Weights of a small GPT-style language model, trained from scratch on English Wikipedia: vocabulary 2048, learned positions.
MLP neurons of a small language model. Each row is named by its layer, matrix (down: output weights) and neuron, and shows model dimensions 0-127. Each number is 128 + 32 x the weight over its row's rms, rounded and kept within 0 to 255. Numbers have three digits each.
A block is one neuron, or neurons of one layer that tend to fire together. After each block is what it responds to, as a language model described it from the Wikipedia text at the highest values.

L3.down135:090142079094117102130115094142133171125203085152158078083177117096171139102131134181186140106122086122123095128126156123156133094176154197166148095126100129112120109136074144156151124149130138062193150109136166084136138080116118145122141178139122167083143207121170174121139121091136099150123140121182075140116147117175103063112088152116174150130090148084120110142074169156126105089164
L3.down179:053174133099119160178130138121151158102099072179096057150102157137139159145071148197110140151114116124126153069092207125125180157129097125070134115115156141102099105112121151142084125183119123148150144104152038162181101134096095087156169168124144151091155168145110145157125110127103147158126149099149143142203079169138148138145132115069213153062136112124166144141130121058110140129095
L3.down238:150134147093115087111123076164120137116157160090143163199159115103135119121085080091085108155121206175096128125121117072080146152124070187115144149110098131158151140118149125071064085097109100135160157203180133146132158182131126089157137158097146116123138150124133151177111121164119134130055133123155126136132098113126180104149191142122186160115183116109114084144135087145168183161091
L3.down324:161163140097107097156129101163094092113142153157116081111123148102085067181143138105146154148147110131146116127124080147113168137107129116134113175136130134130102160139138122140148125175130092169162123118066153150115093066136117130091150118074165165156135082059118173063134137176119124168100168161177154128083082090161143132053119082135192131109203144196081187149104120105146202133076
Responds to: Mostly a split-off final "s" ending a word, especially possessive 's after names (Bergman's, Salgado's) and plural team or company names (Bullets, Knicks, HarperCollins), plus stray digits inside ISBNs.

L3.down94:111140067114208058114077111121159134128185133134092146117105132138128158106137099141106103158126131183183117149095144157156120095168171148127116148099089160148167062100137120133096144182146197131142182083090148155144135136145144134098102109121101122116152163118107154134095106090153110114126106130134197174089136105161146093169099107118140058136163106094109126180103184110083106189070
L3.down250:093085076131146029153138188104139114092159192135175149170093174107154146127123101139181114122180077155124100160158122145132090103135091191169186102100163113085124153154127103173151119160148140114081176138081165066113091150140150088071199140151125143133156134131163126136108104172066148095138139168090116136110110087124111092109058097113141111100127092128110209164110195124136135180139
L3.down254:146129099160060056097185147071184123115178106089138109199111108135153115081121188128122109243111123159127110154111119094137094108152091105122108098130065162153167116115152090157094150148114122150158124118108152086107160151134114114145093084176150148124143198105190175116071164088083100115140137127109172155145178142122133147133112146120071182119112167148117106146193148181118132103089
L3.down547:082139084153130130140108104115157144126147185133118128099112091077108120127126142147118182134144029146120135135140129107122059099178165143211141101095173131193165127136155077149087126173144088122148150104100147130160182063135110099091060141116115122134117133138128106129139127129151088159105126109139055117102105176117103129095156123086168103087146118159144148174141109165095098195112
Responds to: The pipe separator closing the last cell of a markdown-style table row in Wikipedia stats and results tables, before a newline (e.g. after PPG, Total, Pts).

L5.down40:062167184141153123100153118105157144088104162139156103081196098101167057092152145192131114144125081168150136117124126103157179163180134183163151125109094116123134097139125131127163078154130169137156130148113120153145082158113124181096121165129101120090140112111214076052158184108107121116136151102167168171122187087090062114138138164116130096120167103111142167124146187131126094135112
L5.down153:144092127143121072112159149149155129159094140131112170109121126122100087112103116201110159145139093127147160096116141138081133138131158072069093171144134086152114167176161135194142094118150136122160134114091163120197048106078139071133138091120111095113112093136143173118101152153139152182112121121091168151101137109108138131174113205155120116090169061156177103103139085139124139141133
L5.down170:157120058111145140151134111179099111100102190160131134172127081104199088111163127197115135120167132143148111111103109150148097099129067154087151090132157197127104122126158141123147160111089135143159179086090117196075111099071123122163109190102161103116092091125091125147144135114157110144164162128132139088121163092150184117136114141114068114151143054114154109105129211155119135107117
L5.down221:123160081156087116165074136162206107152077121150137117173128126179140125077126099095131151127104116205057106100140151155155108153081153085088066152147090184111130169095175096163091127159143165167182169124079155085102119119094120101123162133121141169110118115124122170090135115160114118136162110089060087069151178134115114125158128146141092137087143063168116123133144160145131168151138
L5.down250:158109093169128090124131167127095021112117123161102148135154086164100161110082118167122144127153090114143125086159160059075071148087125116115133107118158193141140143088183136116140057166132146106151151180150193149113136140132148086080131161163112087179139174134118135106177168120072133118130163159115149116077139173131167134091109101110141142120097170120082150081186153092138091092174
L5.down267:124149146123143106123086185108134102142081143188130140092105116136166109104123157170087079128161166164165208166053109137120107186145168143106150165140172135061089106076154123135111156090159118160079085143116124100125098081149172160152167148082070096142181117091182133132109183135074105118078175136131158168120105103137109080091135100151108193153162145133148135155128163102132187128095
L5.down295:139122135089128148122120097144146152150140124208109141120147141168002151167140073194142160108101178107159120132151180146048173108153100166062118102136108131128164128081133139086108122120153155159092183128096121116155108104126127058133104119162161158168135083120090119104079141093118135068178193151149187144137179083143134098125099163119103171084062143087133108108116160134116179097125
L5.down366:123064090092125078148066109128174106127145114170113182084154138097150141120126105143138075088144169180139169156114132126105114147175156084042082162119160124143125130146151176111140119169084112124165104096089138104153140133085117158165117142119098087123098088119170142118099186124109072107170120162144097168131151144146148062090083103167142142175125101125210134088113094076111145110179
L5.down391:145100083089149155153060113177126100140136147147091135125083165111123176174120164129168124103120097114194094128121158101147105152099075117104108127135128100158108128139159189130158192166108098121124101153117166154137081135109102133168145102113134137139113172112095098130191107051169100097212108138122111154124120108157158147153093174069168078097178131173034144129122101090186159108136
L5.down419:091188112111148105097129093165155149141119135139120085154138130086180106209138092069138110147111120088165103143065114149103133099174136136111147115103119154172168170068189185092145131086114197085137153135093129127095174193076127089160133091144151172138146145093146204070125091123142141110147130070126144149179155153099118101122143085090174104138159133143129121187135059150158127108098
L5.down420:153117106093127110210164131120095167192059140138144132112090161134102158186152073133116100124083146148137113113043120139091127095110117064132089094152098083105140224168095173180136163080112121089093145137102084168125094163099126124114125151092142111103177140101174143144099152113144186196161120148192191145158086173155192154118131079105102154136126074155138126110082125156157091149109
L5.down422:117103083156126148153104138089169098103127094136092156158107141116127185175089095097150101094170102140173162144102117150173069178179081106117085083151111054104140142111136180158099086156125160071154146163131098160093119112133141143129116125168136100160121139138151083091126142086070078110118140108074146091175157162122105144103157038106102142200093161142125104127155139156173136147112
L5.down432:140105162094100135080094162096109127100156062155108158110071094069101181130042153193123099125127170106075131115137161119046093132130119101120106167092122148127141201089119150155174065124137095106125145098129166119133157116139181131121202083099141140090147155194104163149136133078102098138144137122163138142066135112145139087150050129161149116108166143139068100135137120116156155184158
L5.down602:166066170147125148076119159111205105147172104158133152103046126089119113131158151145134113086158111146130181092111122130098152099069195145118166118157109131141194149058101132123067133124131158172198112082111105146125143180085123130153124103127072125103145127083157103170099058180068091091128143068121097100083169171130101118104084175173150106108089144104142179118178128106134125132103
L5.down620:132184122150107102097138158124130144060119126135128160098176172177173135154119144087141141116112165073105152105125137086149105095152105124120122137113134071160122085150101122122131068128137147098160047218126085077163147166203133045068108117130154192098158105116175111116180130101115128082101126189106147135141150165117098132104113161147149131086115151075120182177153085145130138087138
L5.down628:156118174070119114166124104047124130133126056116149087140181136094116110158061109123078055120109148153086121133153168126133133160128165142160177137131130123142161068128142111119161137107082129112090137170138140124158147117165159127104088140131114157127124141145153136153190151151058181121162166130116129109131121142160126140131079119178118142087150190206046125139137094107086116135148
Responds to: Periods right after initials and abbreviations in names, such as S.J., St. Augustine, Dr., Jr.; also early fragments of split words, such as tr(yst), p(ill)s.

L7.down230:130136149211138155102126135124077143078126111054167131136140131139191174081196130100120148100229107107108161045140131131088163081121135148170084087124124116103189084170094141117083105127084109146098174114126164071104125135170161120080119163097156130110140112143086099146144157156167161097184117101116118140125074151151120084143084151141108099189139103161116098143117155090111187125124
Responds to: Pipe characters closing a cell in the first (header) row of wiki-style tables, after headers such as Date, No., Candidate.

L7.down80:099143163150108203167086098138142124107101135129100133099125127118100077154144122133164090107099153185157150166154128134108146147092191167054110124064133184141104086163150140182104072165082076135123124177144171125186160098116130112131135166095143129178146132134151139085140180138111126125145128099083136105161154110092105112092124130123141200137164123150170172123134153124134116093123
Responds to: Number tokens, often a middle digit chunk, in tables, statistics and measurements, e.g. 100 in "100.00", 56 in "56,088", 67 cm; sometimes words like five, many.

L5.down29:158097153118062181114208129108169112157115128177211162148078123105150151119107132135121162106124190145134140097119153084131094115139054155138160192131146097129095135100081065150151097101103136137129112124137097096137123093138076144116121177136103125106122162170162197054150153190114131145123111086116130062127115147140167124095168232124166157108054106129084122137125167092157116112113
L5.down75:169098133144173088084112129068117133108186134166058158103157087124095150141152120179111124107186122101125114134172146136194152123161112131104151117125104127126122102087123142135185122146098077157152151156152132131142153222177130104162117142082039039132105100139159058078143104142159160167109091140080158173089152059140102080100156067122081102156116098121095111135164099138143148146174
L5.down105:135118107102160076125124136173109170190119098149156138134095131137178170121100135145120133142174128116098147094109161110057231067157150147136112121137114096137100151165062121122088153132116191128126138169150107119123084200104081093136120172112120143154120099060025073154082132102133205109122107147156084115177146099119133108155136119094146130097140112139130167155120126155098086110182
L5.down141:198135157082132119141106098136117154147101143118162165078156119101132092103124157148101133103097149168140150149181139073094129056144058092114126147123173087158091068148111173129128103102119155146201112163099110150180141146106104122135133109091133149155115160095171151134114143126098156032138150126138189103148130123160084111116155164146182114123097124107170092092054075185126148078210
L5.down172:181151141167114146216134112101136069161160138048142105170182127149114117119121131104114142199130145121112185121088122067140098149168159099114107131092115140175102092098138154117105158133146145130100102115175090145052107129122099141150196171137167116143136105108107095133074142114186129135127121129122119120098105114158171083099152167130122152105113142185133081110056084101091188082157
L5.down179:122100156170115099128141137114111096097137079138137120099109156116136157139116122113092145122069158148112110095120138102115180194128120137135179161090181190088090142090145183144178145080151126124077161154161169092151084132129113133108115087176121126115145148093036150124104132106174182199123116156124139095113150176085144149140110092119131090045161181173038167084159128120166058199105
L5.down209:103164139111122110127148142161090143145116128140117118039174093069112195115143076110129129098129117139092109150114144059169139115138116200075079083123157151117115102147112082153163149122142112109107124102109129140140129121174052098099127162142093112122113114108205099128119133139084165129102193164148134163078103107141105094150082077110121133133134095183171152140064179186159113131143
L5.down258:160098145112088087121150109130098171157117127151149123155103134081136094089103155120079089091101180110134140174165132149170126089152145120000127119121094116122096129122122101105152075124110146111129125174108106074153096095177096131078149152139125116172096178119102199119082086127190135114153155178057150140144107143104141164080128142140139178176136037105173118111101111143154145110153
L5.down264:122158158122133078130060123101165157091111100121133101151149139150118158093163133164192143107095078090117161116161121085095110163089101195152134140140133122139126174159121106157107075112125134175075120105095192141127158105120177099200157148120106090152130116189084163109116153144092080130093119118113135133112180108142135095133071151115133148107138112113138104121088088125186204147117
L5.down378:107125158133150114082096133162175152109140085119098105144101113132139146106125191126106130164161097085117137140151075079163077143165173147121127123137120090144156120102150066162089155148157110134137097136098149139165141162153133172149109076066069101111110130108143065118135125168164106121116147122150079114130088157109034158124107143212127143129117154190174099131095134139148136162127
L5.down386:116156093085159132103133093166123157135145133143073104197148156126183069105141145144095170082105099149095143116106117111152103098095141138154077183159109077103125115150131106149067106169128140082142159119140063121125181147145151169143186172105145116191128095159142107146076125143189134160166122157088120083085155116169175094078142155125096063123147082173082154098135142110176120090162
L5.down390:142154145125132085112144133140110107120118141097119068140180136173089163149079098084102094125094149102119079121145123109146087111138091138162166108133089106179192173130104103087162182155112115196113051127101128112145136097092176112103183083161182106130111151114137175124102131149097141143112150133092100075118135134196110089135155133170118127138079117152086123120199107188112166111181
L5.down489:141181138082114153134102108133100170098043125093120116149110122084122082138132106097141049170160145090127130121119170178099161103137169144160108154106110185123133211092111115126103087080146114163097138092081176145119137158138146138144116137092144142122145107161082094159154090121068160089099102117085144150154124120162147130156109122174206165155127155127081143178163095133146142091092
L5.down538:146149070114152068107183072073175151083129118124155150174110113117171095071109097145171138139132096092078055115172134143133162105150092106112149136172101135159093132136160128129136087132131177163104177075120095105120173101104131119120193228106139168111087111163134128146062093135143138148111100042160096158142158071086118175112168171127093146097150136118185132158083140116077181153153
L5.down611:101090127201175149098096147117120119154108097092157165212091127091113159146084112130176119154171093190158101135099111152092121061125145147160090118077105088174097185103131141058139140120132148119159189119151131106120153173098153089114130109132121099133151102149142102163111116170166097102178050178149115133115094145130157084140139142140127165176099087080149132108161124091058080152164
L5.down631:118101134112154178110115105097097107096076149164076175171152151140160128145160137142113143131146142156091110168096084207086141147157100170134141080129081090174100095085084164140112100087145140142100059162091154172066053093141185133162092117135099082135142166148096103171053184111121102166144149119127171090134143176119106176080159174149164084157138129098156159112125137125189098101144
Responds to: Mostly the s after an apostrophe in possessives like Serbia's or Bergman's; also single letters split from a word's start, like a-c-ross, In-c-idents, A-g-riculture.

L7.down437:175087120111105163097158139146156194170177106119122089046172076090104125090103167141145105096105190125103150097105165068148148076078152168157158135148164149093095175099056112097183099134087135038099143114147118133100091093097130144120088149101150146154181095143095112180174126123151109088163143144129097130134139142123136140167167107135157138146167108100118095120178193121188160180146
Responds to: Demonstratives and connecting words in narrative prose that link back to prior context, like "During this time", "at that time", "Following that", plus possessive 's after names.

L7.down434:138145081071123119105116125100103059124146142156141154090108152133093153130125100140084144095110127161162153114084153229132089127130112115100128152101162131125158126127157134182124012151105118122160143123201113189160149104131108162085206132171152111165105159114135163171130160061139097134169127121040106128129126149111113111146105046121152114144103147164132123144151139146173076107087
Responds to: Periods ending abbreviations or initials, mostly inside table rows: c. 1500, p.m., middle initials like Jacob L. Devers, plus line breaks after table headers.

L5.down50:128096086154140048141135088144109115136117100063070103148131083099091132111174063115174107122163156153092202159099125140089102126132155165126148115063101151106181152121157128113129112118155164123119129148043196162109129115112158145112186143124118164161154158114144147109127110173080166052112072168134182177165150090176085117124077135128170117164123144076116176127062127105120114110158
L5.down189:152092136110153115090148132149108127133204174079127187103129154107100114134133103112119123125082137089121099122152097117134155069154129148174116166110143120139097175147170095140120146130117184073113099135114130138119136160143050135203138122161195151118146098188123108077136151196123135112182160111189104140102093087116163136129109177163070200169126117139130086109103096161121147143151
L5.down274:100095160147110180148171090106099101122138114170173147199168182109090109047151140169196118111152111159157137167117096081148174158189077076135132168123072120117174061109162125150105122161134095111132110105120122139092100124196144141117094144135137146109191169126154171089125195110124134174153134112099134065077121149122138102084130165115121073083080157099124143124107145104129093144105
L5.down325:138091168152155149166043101156111159096109145142090067139155148098119145202091097178131060105132137093145153123133142125054125111169144174110077100151148100110118073148082111172055069125144152092137094164130161144089141149128095127100114098085105124105105134134140080105097194138121124114153137158124076120126141116190108080155171146139135161168185117087164183157101136187162128132148
L5.down398:144069064171098158080134077165181161150166121106073079162167132153106097159078109123071162115142115098081126142105169130164134102149160145134140140157069117086115160133170136109085180123123088104110095121170126151093147134175161087067201165121126117186095105116150164125199152070109148123118179195146149133167129119110164126110129123060138122115121205162083178118149147143134122136118
L5.down401:124149185099127105105148086118153181128142121095177084223174108102128105180113133142122138130100083096086102125137142118070103127109137115128163061099160052158184115197114191153120116088112185112172111137071206129137111116110144160153095181121131122149105179111146146153132156126090149184123081147113111104189100113156081104133156148070080072153114118102168091132114117108123132132091
L5.down438:078159163146182131111161142114076149107128093108143216160165118121074071109162111149115131182135155130110173116109123116089177166091079188179115125118058096108121126169143161127144118151136074121083133099085130126135140129116108148087158163088143100125129163113134110173167108179132109127145156173089136085101152120126100160156152106150137105120061153105172105125156162080106131126090
L5.down481:143124123121089131102123137179099120135138141174110104035120105125076095141171126179093088048144173110140196130140132143139134195116149184133104136161145060156139094122125123113090137106123193118075125150114087132146163072124128119117137108106130202101126092094087123155152156161148133136153213114167134145079153160118177180143057189079173126108135104139118160127080116122140197109129
L5.down487:103153196143107063077107147142093208091102137132123112158071093121087075155085119155136152104095102159150140164078107096092141189151115166155103117125129139138100135103138163123122115087077102179072145128100090188127137141098162089097146107083159172130125148146091145081139153120068149132116110062145108161097093120185157188106147171106201135197168134100180153186081098163141175148139
L5.down516:089128120139079164140163106131105142037044121112108102067067107169099155137149176071161166118122094148182102193145135125140135117053135131063110086103118131119075188164169186103117190109120123118145127100128073178159121178098157117121153120168100136134138118116094127134136098142106137165083149177144157184163125144147086080165148110129141153095199103125139138141102126114147128153102
L5.down531:089115126197153150085125124077123094116132188162109101121137155045153116128134173155142125077124087117133171141120117111164140157105134134143108137156068207086163124106108161154140093108171116102112138125146177124173116152073149105098098118084097160166082179118098149104140156128162120209175082069138129066109152078077163091167158119128099085164127098117163147182042157131165172129134
L5.down548:071180049181097155120157129160078081114155095148176072196105119168146211150126128135088123091126114127165130082112149146107123126196139105096158135121097077090122138121118179109126140114087147169099111131135114166097137108103121166121133159158126129073099158109156100108123122118117056134156137141118197120110143116154168130170129113119167095174147056143179081148211133101139107106109
L5.down561:123106099115128109124159139098124159155084078160068140163160133147079055145124170107120114192100095159101195162130142135141118086185116173088117126119175077129105169077137107065129114093134188148094160167159133096124109154142091116125177175135095146116186056092108153129135059122131170028114118105139141164160134109113095192108104089131127130116115174185133171172101139135149161078136
L5.down607:135135156111182044125096141111111141112160104163111117192094105108185155166191082105100092114090092133146173126144102152064111164122099070119147145112128167089071114155094150146138119107081159186130206141110082178101108141106093149135154148170190122189149087150128173130102185055115118175130130130169106124118145091155108092098154180076154138168115108142132169156101117093086183110096
L5.down613:175084092157144138138098161136141156150160099078096090152140123097102078153136155079190145130107143158205158178134196131144160091118137167099123064066046128119139159151096159075101129152078115103065120136097125068140157138087096085165088124115125156138130122102062140159173106141170148154168162099121101076100132158141121157102154164088136162193123182096143125125145133095133118080125
L5.down638:151164156164153107125090058171151105188120171140071105112162065114165174117165088113094145177137161165118097168147138149118091110126128128116125092134121143153099118102171128141167109047108198138153146149163159143160060155136094129109144102100110111122098161142134103112078159131169118123151146215123174110151124183152173129107131082127157145127100114120169146094163021105205108127129
Responds to: Digit tokens within numeric quantities, mostly the first digit after a comma or decimal point, or after about/more than: $31,583; 8.12 sq mi; 100.

L3.down47:120170128104153110146151142132144159110134112135150058149161174141136117150127109101153098039137140059148105139097170146117166193169164139119070103121148107068109133134102088131147171117132123083064100130125096138120155167097112095144114121151077101100182102072111123158118126147156127180106145172191099228155187062158133134161157116094068153135108112130068135094142098100153070137110
L3.down218:106148154128156163113111152127141139158101082103110080174201105122115164078155102143154117124126164156137184115108165070146129148079113137133124140132114123104122154187067167087072107094158158180141167152116114144097142157142164086131129113100167117111168096173139172063193146075117122156104107114087093129078103093074111106101142160160101106117166141118017146094142102143102189159146
L3.down304:146191144087157169167138087106153129101125127142133093172120113128078168100100075074095109125114183145134144155189105137139170118093126143116109164115126112107205126123185131111131096141091128144123125175110094095161120136163152131180109100090042123110203130116124110128181121082145088188114128147053116132119141066107163095175136153138124118131136137103100149115063041133159145148167
L3.down486:166169098114153130077100156167157159162144107137087168171119117146149145184117132130148112093140180198105085097161116104167077128172111108100112111115068094091069147062116144210127080131148126109109131128166109129061081156094161145157106097130152121141138169197140140085121130142104156086122114142139142162188134095114148090148143103110119150156126080140123170124179152153119073156045
Responds to: Two-digit number pieces in tables and stats, often after a space, W/L or hyphen: scores like W 35–19, percentages like 33%, years like 17'55'.

L5.down36:107150082163123114098080115171096155138105083174145132102115023154157168181103131125151064100178124119124091077123112127142109121168155088204120132127104117087097116118153192154124134122144076101148125159184095079185189177148102132166139090138139156133168121150062131092153121143135172129080107168133148125117122143139152137149149111100118077099214102122154092106126100135147145091070
L5.down149:144134115150125113124140078090184098048120113146136116123103162085139141099130186146132128150114133140141142117088080146148097157183113132189177096100171130138073157084037136132135103149108105164159117100122171154163112181078177191111117149062133149155130164136188140126122097058132086104106108128134158129180146121183180104156105153102138133101118079155154140134118113163121135093121
L5.down158:159093147134157100162118137161123136098127120139156072125184116154152196203120155113088143080117074152182172112054072121164135169128168177129147115162096115107103168129105119084129093144142136115141117159113103168116175064146073120072127129152156110114113111156146046137163128156178150097135076119096084106150174092131096066140122149083126108110109149144136083105159122161161133109197
L5.down180:086101171117214080107083162111117183146082140079105110139120093140132098114125151103128137183121062100112150134119117114093161120126072123176159200148126132097130115093099152111094095116030095147076174133136142112183156099185094113189141116183112161077124169173127148156113107096064156087088133156111112152067109104139139137144152152092162101137115079165165152159125096139089098100175
L5.down188:124110103185123126158144147143116109074105115079177111084190104138145126089160207136120117176048127172073165149125128098094147136119175126225119119121125148150156145152109131070107211105180109071104168174210165107102157108191076163129100120095100086098121125133115092098096159165089120040100165129126083108167179140128148146158087144097117124153139176112135173146135102169101141115131
L5.down190:102115175105160124163091222111118105158153132153166149166165090113109084151131121158150104149099121153151126077114106102093158120145129079054146132060184099130152122127106105128179126104152200166160128134100193109102142104127102170116156151122165160153093101097148112127080072101141163105149135100110134112117085152204094108082102164152113179189130123131090088063097147110121101155141
L5.down226:085154122149131199098136104155063127092117178131128091131132154113140101170125155151122131144100116102114084135102070119083180127116097129172144089101162154083113153153127153096104167183080137142104130116129193180149130133131125146122141093109137107121133124128124126181052086111136173125085098124128150146169155139079097108157141101041102148124199120146137144151161122105175168145132
L5.down231:110040108098186105187072131091166109155115144155120178134100107136124124184138169068169103132147141109164141141055160137092122120162178120094084105101078128156186133136125145105115098112142077162127171157113122100134098156128137161100114051139173116151127157097150085138079094118123129135095117098157083175078080135201131108096131177082116149115116111118145126121094171121148135123108
L5.down285:187167122169083113084081185155164132106133092102111118162160118061090111165133226105123102074122190086173126137144141124131084132131169131161116074080150122075127141149171165167135086088106105118115102145124106150102153123120168118168147077133128093173155138097109097162082152081139134130113117110072081080121109115119135154104134163123117179123062145132133233104113157122079114141116
L5.down365:089123143132124120111143099083152103186149142129125152204125176159185155125096112100123063118055104148138177068055123072141088149121140123130100123135138130032069133174124106193140168137167123147167145152157138174093142113117105135137128097127086149188073164192110096129144098104086118085101120151159112112164094113133190113104139122101103181130128177155111108111146130084171165126143
L5.down427:056124139127076158150121191084142115147114115120126119135079166115138157177144139148111114092187110114141151152134153112120129152098193105133150160162146153053141153129180167219089139095121149094112160086152090117146131170109085119176145144205087117103088162138121089161168190128145119098084122092107123103143139103154130075120140142120107086158160160102137076117129084091100168135117
L5.down431:109063079178076117115068138129169146153126155098137183129128085160177135131146165191143137152101124154125091100141166171129152135133104175104066095138103124085136110102045066072161142128120143137069114128180144103158142100130122142187096135099120098182134182147117137116137107163140208113118131127158130152135124166145132138149150138133112192106155109139174169114118186195142170074048
L5.down506:055085131112124130160093115119128119127121078109129110159130172114146148140180151126157069113102165176134176040145149121152103101102142104146114136160081118081148090145204081152130129169161146134093127086134159186133117108163184088135166129086125112147063024148120137116159164111091088131130122162128111133076131091092157159075139071107175133115143171151139104158095084134167174140157
L5.down557:180154116125180102104144130115164050131165107168106113104183110191117178110123150160149152188135087089141137174115173119045084135140120136147106084113147131163058095093097118119206149091109189124135155112151108079101110081093181155141142123152121127124135115141165118100166082136159068122166073173156066129167131134103139145079109101142161080108156167178155146089111154109076124088127
L5.down565:122133176099078155131160110110091130132090172136135097172139081123105107162174124149086069117114112139153122124152110090073070121116142190146074106197143103088158110102127204153138155121076161141096125124112135131114147164119104159143158166122149133064126146133146091158130175134102116141116154153063118145159172125101139109060098124097086109209171101182151095143177101123123111107140
L5.down627:094138135125150085145046097078073181114124172170162088104184173086162094131094177138121141144142083131151126104103058092088145103100195090150097146152154132126167105119119184052129180100127148144111105079167114164090094136155127142156104154128112160141104110158171149151170153183142171123066102094113129108158075113108150109072100134090119127107155100106170088128122137106104168127099
Responds to: Two groups: cells and line breaks late in Wikipedia table header rows, like ±% or 3P% after Votes | % |; and inner pieces of longer words, like l in Clark, ut in consecutive.